From a checkpoint of a small transformer trained on Wikipedia: 903M tokens, 6954 steps.
MLP neurons of a small language model. Each row is named by its layer, matrix (up: input weights) and neuron, and shows model dimensions 442-537. Each number is 128 + 32 x the weight over its row's rms, rounded and kept within 0 to 255.
Before each neuron's rows is what it responds to, as a language model described it from the Wikipedia text at the highest values.

Description: Tokens just before a proper name is introduced, such as a role noun, its end piece, or of/a/its: writer, astronomer, Emperor, offices of.
L3.up1817 [134 139 123 133 107  97 137 155 169 126  97 129 204 178 107 123 132 120 133 149 171 125  91 112 200 170 137 117 123 152 187 155 152 121 208 106 131 135 176 118 189 113 144 118 174  68 114 111 137 109  93 182 102 102 139  73  90 127 166 109 169  75 108 149 153 125 115  43 118  56 117 166 130  73  46 128 142  35 145 167  91 128 148 141 169 214 147 143 107 120  88 145 147 115 118 169]

Description: Digits inside years, counts and scores (199-9, 173-1, 7,184), unit words in compound durations (three-day, one-year), and article "a" before quantities or nouns.
L4.up2989 [114 137 233 154 139 113  80 153 141 103 133 172  92 159 101 151 170 145 113  71 165 211 132 111 132 192 182 105 136 121  99 132 153 117  90 165 120  75 116  76  93 103 157 137 145 113 153 152  66  95  74  64 101 151 142 146 115 125 164 114 135 130 133 119 137 167 128 116 158  91  73  89 110 108  96 148  62 163 114  81 154 193 124  98 118  70 149 131 156 137 104  86 102  73 102 136]

Description: Line breaks right after the closing pipe of a Wikipedia table row (census, sports statistics), plus weaker hits on mid-word pieces and digits (cra·ze, $5·0,000, m/s).
L3.up2037 [182 137 116 120 146 122  99 113  98 157 125 149 172 149 174 139  89  73 209 145 131 142 132 112 189  62 105 123 112 103 124 192  88 159 139  95 115 116 124  95   4 168 122 162  66 120 120 124 129 184 150 164 103 183  93 140  67 104 125  94  93 119 111 160 156 161 111 122 134 132  62 157 156 118 149 144 112 107  89 136 121 117 205 159 121 118 120 133  96 126 124 153 107  89 182 146]

Description: Pieces completing proper names or descriptive words, such as colors (white, red), places (Denver, Angola), initials, and mid-number digits.
L2.up1658 [121 140 147 126 187 159  96 159 102 191 102 151  52 120 142 133 125  43 137  79 150 136 108  44  99  79 159 101 141 124 111 162 104 134  34 197 106  95 160 142 174  73 165 111 116 115 145 112 112 148 176  88 112 118 119 135 163 120 115 143 140 160 124 127 116 155 109 164 128 149 118 168 144 105 171 103 165 111 107  97 119 125 137 212 100 137  68 111 133  85 136 114 122 144 116 187]

Description: Leading digits of numbers in tables, chart rows and dates, especially 4 after a space or separator (4:47, 40,000); also over in "over and over", "over $5 billion".
L2.up605 [111 155 143  79  78 118  82  85 135 192  71 118 152 135  88 151 112  79 137  98  74 145 199  86 151 169 143 133 134  77  96 150 109 153 118 114 112  96 139 127 109 106 185 156 167  97 119 167  61 168 123 183 106  67 128 124 136 193 118 132 158 119 104 159 110 145 144 125 134 189 199 144 106 152 146 111 126 127 117  88 122 119 119 109 140 142 177 138 184  59  90 113 139 157  98 107]

Description: Word-internal fragments inside titles and names (Bu-y, To-y-land, Yama-ci-ta, do-ci-le), plus line breaks ending numbered-list or table rows.
L4.up1516 [140 108 146 140  87 100 157 139 191 144  85  48  99 211 136 127 120  93 139 143  99 158  99 170 134 152 127 120 143 111  88 125 135 201 126 146  95 108 119  97 129 162 126 144 104 130 209 133 107 119  67 130 100 138 127  65 165 120 110 130 121 163  90  88  91 131  35 131 117 112 174 145  99  99 180 155 164 148 134  89  83 194  76 124 124 123 146 110 137  42 157 133 129 144 175 148]

Description: Tokens partway through personal names in lists, tables and citations, such as the period after an initial (R. K. Nair, Zhou W.) or syllables like Gu-, Bo-; also stray apostrophes and number pieces.
L3.up2935 [110 151  82 138 143 117 126 157 117 132 134 187 125  77  50 130 113 145 147 104 195 144 132 168 177 132 104  72 132 113 118 142 149 154 132 109 135  96 117 134 129 102 123 103  93 227  52 141  99 114 156 147 118 109  57 177  71 105 181 136 198 171 135 166 126  83  23 109 126 172 125 144 155 113 146 116 141 148 118 159 167 160 122 132 120 137  60 158 209  94 108 113  94  88 176 211]

Description: Mostly the preposition "in" opening a phrase (in the post, in place, in 1808), plus compound hyphens and prefix pieces (Quarter-finals, sub-, trans-).
L3.up298 [119  51 169 109 126 136  81  80 130  89 119  56 114 142 114  93 143  77 107 149 166 152 191 132 124  85 176 199 101 107  22 164  99 117 111 198 125  87 120 161 167 115 128 103 178 124 176 123 128 101 108 145 114  85 127  91 123 100 109 108 118 138 100 113 109 138 140 126 125 116  50 164 131 136 104 105 119 104 101 188  92 148 131 186 102 102  69 135 116 146 105 158 129 161 116 160]

Description: Tokens that finish or continue a familiar fixed name, title or phrase, often in tables or lists: "of the Year", "Sub|mission", "Water|town", "All|Music", "Twin C|ities".
L3.up2560 [107 147 117 156  94 118 137 126  93 118 156 132 159 168 126 164  95 146  54 154 123 142 133 130 160  65 176 182 105 103 149 158 149 102  75 113 164 126  64 129 119  93 178 149 115 115 152 104 115 239  94 105 175 146  94  80 157 118 118 139  91 205  90 102 164 183 162 145 122 106 101 152 145  86 193 143 154 139  62  93  76 118 144  71 140 167 147 119 146  67  91 155 122 171 133 121]

Description: Mostly prepositions like in, into, within right after a verb or noun phrase, e.g. "took place within", "wanders into", "position in", plus some word-initial fragments.
L2.up378 [ 99 170 172 118 163  74 131 124 137  89   9 150 123  88  64 165 108 106 103  77 137 142 149 115 142 167 169 140 114 152  91 145  87 132 128 106  92 118  64 166  95 115 143 144 162 148 103 184 128 121  84 150 161 121 151  40 121 110 131 119 141 160 195 184 114 154 161 132 126 107  66 120 160 137 103 124  90  86 165 129 139 134  95 128 127  73 121 145 137  90  58 141 149 167 153 136]

Description: Leading digits of numbers in sports statistics tables, score cells and birth/death years (4–8–2, 1967); also episode or show in TV plot summaries.
L3.up1337 [126 150 117 139 137 129  90 139  68  61 123 100 133  89 126  93  97 103 106 116  72 135  84  88 149 149 126  93 104 156 109 132 136 195 156 124  84  57 142  67 123 109  74 157 153 182 118 119 168 112 100 133  88 155 132 156 116 116 160 138 122  62 127 136 146 125 128 120 139 108 172 147 161 136 126 144  74  91 128  71 164  76 148 151 145 131  96 135 117 158 120 155 128 112 175 130]

Description: Mostly the last digit of four-digit years after "born in", "in", or "since", e.g. 197-2, 200-3, 199-5; also other digits in tables and occasional possessive 's.
L3.up475 [ 91 106 104 170 157 135 202 188 152 135 208 123  97 134 152  87 168  64  68 149 112 109 126 105 162 182 161  97 162 108 144 117 133 127 150  97 153 119  85 121 156 138 122 114 115 139 236 166 112 133 170 156 102 144 123  76 110 135 152 128 132 108 132 165  98 165 123 167 133 142 105 205 120 103 109 178 101  52 141  55  68 192 116 120  91  58  89 135 163 172 118 164 133 113 151 133]

Description: Fires on the newline right after an "= Title =" article heading (people, places, films), and on mid-word pieces of proper names, like Je-s-sie, Pe-s-catore, Ga-s-light.
L3.up1560 [ 93 141 153 136 157 117 105 121 210 143  58 117 111 156 171  84 106 166  80 121 162 149 111 126 126 107  96 137  95 157 177 171 145 120 116 106 139 132 140  88 104 125 119 105 100 156 157 151 115 112 116 137 174  99 172 118 124 110 161 100 174  94 184 105 105  92 111 190 125 177 151  90 134 130 140  90 134 118 150  48 155 166 139  64 100 101  89 128 156 130 106 113 146 100  85 139]

Description: The word-start piece "re"/"Re" split off from the rest of a longer word, as in re-election, revenues, rebuilt, Relatively, plus occasional other split-off first pieces like dis, trans, Cru.
L3.up406 [119 111 149 114 117 127  94  89  95 134  94 104 144  83 168 137 108 101 172  75 138 115 154  72 109 120 138 165 138 129 141 146  59 133 147 110  77 141 143 143 135 141 119 134  93  44  94 113  99 127 153  74 130 168 102 119  90 129 171 136  73 126 131 154  95 122 146 150 133 171 142 207 151 134 177 109  98 151 132 168 122 128 136 190 181 197 108 156 176  95 181 144 116 151 132 172]

Description: Word-piece endings that complete a person's given name split into tokens, mostly in full names like Aug-ustus, Em-ma, Syl-via, Ed-win.
L4.up1759 [136 134 208 146 109 131 190 152 146 140 110 139 113  82  92 149 104 102 125  79 151 124 139 142 159  53 116  93 136 144 129 161 116  97 156 137  87 131 141  70 122 211 135 161  85 101 166 125 129 115 151 125 138 117 152 142 137 162 138 173 135 130 148 129 154 140  69 137 164 119  82 131 141 133 117 148 121 133 168 122 197 134 114  78 131 142 111 124 138  83 113 128 222 102 117 113]

Description: Month names in dates and "on" before dates, plus "according" before "to", "years" after "many/several/few", and sometimes "it"; examples: December 1977, on 14 June, according to.
L2.up1638 [ 94 114 101 100  83  87 110 150 118 104 168  94  92 120 149  92 161 153 144 176 104 136 188 134 119 128 163 137 152 118 124 165 177 181 153 116 128 141 127 143 144 151 167 164 103 113 122 127  74 133 118  94 141 106  69  95 135  65  73 144 109 181 163 171 153 145 143 187 118 145 109 139  88 159 167 118 134 176 135 155 127  70 183 134 113 120 109 137  98 159 175 115 121 172 116  87]

Description: Fires on two kinds of token: inner pieces of rare words split into fragments (intim-id-ating, cor-rid-or, mi-s-chievous), and column headers right after | in wiki tables (Votes, Time, Name).
L4.up2834 [106 121 164 139  53 197 177 143 139  80  89 104  81  95 115 150 165  88  64 131 108 194  98 179 140  55 138 116 137 123 113  66 118 152 122 131 136 110 122 112 102 196  91 182 132 139 124  79  82  95 142  99 152  71 132  94  81 109 132 101 148 106 143 162  81 128  94  99 111 124 120 106  79 175 122 144 147 109  98 164  92 141 104 107 166 124 151 139 139  84 141 116 198 167  73 124]

Description: First token of a value in pipe-delimited wiki table cells, usually a number's leading digit, e.g. 1996, 2011, 3:47; weaker on word endings and "a"/"the" in prose.
L4.up2945 [125 134 104 177 144 111 137 107 130 131 120  97 122  87 144 135  62 174 117  90 107 128 146 165 137 164 145 120 109 145 156  77 136  83  95 196 139 129 120  71  99 142 112 151 209 109  94 111 138 144 120 117 178 133 121  86 123 134 151 131 119 100 182 159 130 167 110  98 160 146 114 111 145 127 103 125 111 143 144 171 182 137 152  97 128 159  75 177 174  89 166 110 133  95 111 163]

Description: Continuation pieces that complete a word or number already begun, such as the final e of Pope, Carnegie or Constantine, and digits inside years like 1938 or 2023.
L2.up2153 [128 112 174 140 128 149 112 102 107 161 144  90 153 135 128  85 115 165 124 121 103 115 134 116 195 154 160  86 106 116 135 107 149 133 136 154 120 114 130 117 110 145 106 135 156  99 133  93 136  47 172  75 147 113 190 120 135 123 125 169  55 156 138 147 125 104 169 114 132 158 150  99 133  83 145 119 147 173 132  65 131 121 136 140 118 123 120 139 138 152 169 145 127 158 107 115]

Description: The first digit of a number after a space, mostly 2, in tables, scores, dates and citations (2016, 2–0, 236,958); also mid-surname pieces like gen and ten.
L3.up507 [126 152 131 133 130  88  83 151 146  90  44 167  41  78 109 114 116 130 103 114  86  99 167 206  82 163 142 163 134 187 157  92 115 139  69 203 129 115  89  97 159 128 101 109 137 121 119 193 143 115 165 185  92 114 106 129 170 115 179 121 105 136 124  89 110  96 114 188 122 127 142 101 141 106 150  79 103 107  84 117 146 227  75  71  81 129 130 117 141 112 151 138 113 122 164 110]

Description: Opening piece of a word the tokenizer splits into several tokens, e.g. he(licopter), re(active), de(monstration), Bel(ton), and leading digits of years like 2(012), 1(996).
L4.up1929 [145  63 141  30 117  86 141 130  83 204  98  91 114 137 132  86  61 102 106  95 148 126 100 102 133  91 172 104 132  97  86 131  98 104 129 114  90  78  79  61 117 103 115 163  63 125 147 123 123 122 170  95 156 124 111  97 135 131 147 168 163  65 141 119 148 129  95 119 118 174 184 137 117 167 115 140 109 144 120 118  75 134 127  80 119 189 109 132 124 110 113 155 115 147 142 126]

Description: Word pieces or numbers that finish a predictable proper name or set phrase, e.g. St. Louis, Game Boy, Cold War, District 25, Game 1.
L4.up2996 [113 169 131 152 116 123 122 150 140 132  93 134  79 116  85 103 151  47 159  85 151 162 147 195 175 106  73 163 142 153 118 108 128 132 147 154 134 134 140 108 168 140 129 125 170 169  80  95 106  80 174 142 160 156 144  74 132 133 119 192 118 165 130 114 118 133  93 129 187 143 100 117 142  99 109 128 131 125  91 131 176 127 108 104 151 111 110 143 112  88 177 109 208 134 138 142]

Description: Head nouns right after "the" that name the article's own subject, such as episode, war, Division, railroad, campaign; also the "per" piece of "Paper".
L2.up1073 [188 152 133  88 119 168 124  86 116 160 125 149 187 157 141 139 116 106 178 128 125 155  97 102 133 122 164 130 189 150 126 143 158  66 135 106 122 113 135 122 126 119  63 134 131 167 104 150 114  73 170 134 158 114 132 149 150 107 158 191 157 141  82 139 150 124 124 118 135 117 152  76 152 151  61 158 134 158 108 139 129 173 101 165 187 122 121  88 131 193 109 126  98 135 165 144]

Description: Mainly the first word of a wiki table cell, such as Total, Year, Number, Score, plus digits after a dash or line start (2022, 1617, 21 May) and word-piece continuations (-ly, -ad).
L3.up1710 [103 108  74 141 127 145 167 162  86 151 175 105 137 160 145 143 145 152 117 130 113 140 173 134 102 122 133 135 112 106  96 187 113 140 128 150 148 154 141 134  97 112 175 148  84 168  77  73 150  90 118  45 190 106 114 152 101 102 162 120 200 169 135  94  89 195 135 118 126 204  83 122 163 134 102  46 175 140 121  85 157 127 147 165 173 107 160 133  97  76 171 106 125 134 125 177]

Description: Fires on tokens whose next piece is highly predictable, mainly the possessive apostrophe before s (album's, Angola's) plus Semi before final, the period in U.S., and middle-initial periods.
L2.up2828 [ 90 143 116  83 149 124 163  81 143 132 109 154  99 130 145  83 141  89 111 122 123 121 116 133 154 116 162 180 124 233 137 175 108 157  93  49 130 124 164 124 206 165 152 141 133 133 129 149 131 136 129 192 113 137 138 146 151 143  97 132 120 192 126 105  98 161  99 179 127 155 132  44  85 109 144 140 103 102 140 187 116 170  89 158 147 132  96 115  85 129 123 122  91 122  69 171]

Description: Three groups: the line break after a "= Title =" article heading, digits inside numbers in tables or coordinates (1,168), and final pieces of names (Bar-nes, Desmat-ins).
L4.up2501 [148 116  88 112 104 140 167 132 172 154 143 166 164  88  79 132 126 140 104 158 117 117 129 131 145 126  77 154  94 145 129 104 131 101 133  55 134 144 160 116 114  94 156 138 106 179 138 133 140  96 171 155 142 105 153 117 128 139 102 130 132 145  79 117  46  95  90 120 122 177  92 158  63 127  59 118 174 158 151 172  95  88  93 167  80 184 107 116 138 103 131 116 143 154  71  60]

Description: Opening word-piece of a multi-piece word right after a determiner like the or this, e.g. re(activity), sub(family), con(tortions); also leading score digits such as 6–2.
L2.up1870 [118 125 108  97  99 147 129 157 124 146 113 145 119 154 127 111 153 118  93  85 178 125 128 153  86 123 116 161 122  86 125 121  32 133 130 176 222  99  90 127 143 111 124 161 173 144 175 123 138 166 125 118  96 103 138 110 143 168 154 112 113 107 125 161 188 144 182 140 118 141 112 113 106 114  89 175 124 172 125 123 127 114 138 138  87  29 145 150  94 149 162  77 101 162 128 147]

Description: Single digits in numeric data, mostly table cells, scores, and dates or heights (4–0, December 14, 6 ft 6 in), with weaker hits on scattered words like South, At, place.
L4.up2302 [ 76 121 151 141 114 173 118 127 105 110 128 150 125 161 134 138 122 138 145  72 145 147 174 154 171 150 122  52  83 130 128 190  45 151 147 146 122 132 114 124 101  94 127 156 107 125 135 129 139 153 125 121 109 145 119 149 120 119 179 151 205 130  83 174 109 141  97  71 164 121 123 191 125 142 112 127 163  96  76 168 141 142 134 103 192 151 104 129 107 118 182 177 200 164 107 112]

Description: Line breaks ending Wikipedia table header or row lines and first pieces of capitalized names after separators or "and", e.g. S in São, SR column.
L2.up1438 [117  93  64  92 124 159  62 148 163  99 145 131 151 112 125 126 125 142 142 127 134 109  98  97  84 123  58 100 162 119 119 166 167  93 124  99 108 155  74 145 106 160  95 116 177 123 116 124 177 184 141 139 113  74 114  73  54 176  90 104 122 170 107  52  83  85 180 136 126  89  85 149  99 175  88 122 162  94 107 130 167 160 153 169 160 136 162 134 173 123 103 165 126 123  84 125]

Description: Mainly the first token after "born" in Wikipedia bios (5, 1941, April, on), plus mid-word pieces of place names (Lewis-ton, Dave-n-port) and citation punctuation.
L4.up429 [146 125  95  82 106  88 177 110 135  96 103  94 144 128  92 227  14  91 154 113 133 167 119 125  79 117  60 135 128 119  89 120 165 126 126 168  75 140 137 107  59 220 104 168 152 212 136 145 135  99  65 190 180 120 140 132 105 111 138 119 127 138 122 137  70 192 133 144 146 151 163 161  99  92 199 150 136 109 126 141 128 120  86 118 117 114  98 188 128 141 113 123 174 137 136 134]

Description: Words in wiki tables and fixed phrases that predict their completion, e.g. Madison Square, electro(philic), goal difference, Original release date.
L2.up1448 [160 106 164 121 177 159 103 149 106 154  84 159 126 140 136 179 140  79 149 190  91 141 165 135 184 161 136 152 138 122 175  86  92 129 137  95 141 133 118  99 145 102 167 119 145 188 132 110  68 139 124  60  68 170 137 152 150  91 119 200 190  83  82  90 133 184 160 104 122 125  68 136 131 137  80 101 123 116 125 169 104 118 143 124 135  84 136 145 142 126  33 154 142 125 169 114]

Description: Single-letter second pieces inside split names and words, such as the s in Weiss, the u in Liu, the x in Marx; weaker on in, into and table line breaks.
L4.up1559 [ 62 101 167 158 139 105 127  65 144 110 140 122 116  88  90 185 127 108  72 134  57 108 123 165 125 139 140 128 155 131 232 121  72 164 110  94 137 116 171  84 128 100 131 114 129 103 129 160  83  69 152 150 176  98 160 159 129 143 169 106 171 128 104 135 114 127  77 144 107  96 150 105 137 181  66 140 106 142 169  84 158 110 192 161 223 157 141 106 173  78 154 108 119 144 151 106]

Description: Mostly pipe separators and blanks opening or splitting table rows and headers (| Title, Candidate |, | Census), plus digits and mid-word pieces like ber, ach.
L2.up1442 [ 79  97 152 164 145 159 127 160  87 166  52 149 152 109 128 146 108 125 107 147 132 150  84 154 160  88 103  99 139 184 140 122 147 147  48 121 104 110  61 117 173 125 132 137 133 164  83 159 181 127 145 118 117 159 151 111 131  96  78 127 125  74 136 190  92 147 117 137 126  41 112 108 107  91 115 133 164 158 167 125 160 111 100 123 132 152 105 138 120 161 127 153 148 178 177 132]

Description: Word pieces that continue or end a word: possessive apostrophes and plural s (club's, lands), name fragments like Ant in Gaslight Anthem, and end.
L3.up2122 [160 115 113 104 115  86 135 150 128 106 139 201 147 177 147 110 179 117 118 122 151 147 154  82  91 142 120 119 149 141 146 147 121 159 156 159 123 120 162 174 102 124 143  90 113 122 199 102 143 151 132 112 185 145 179  53 124  96  96 104 136 149  87  95  76 149 136 124 146 169 121 174 103  77 120 148 141 152 131 123  99 165 112 100 135 143 111 139 112 189 116 128 157 103  98 176]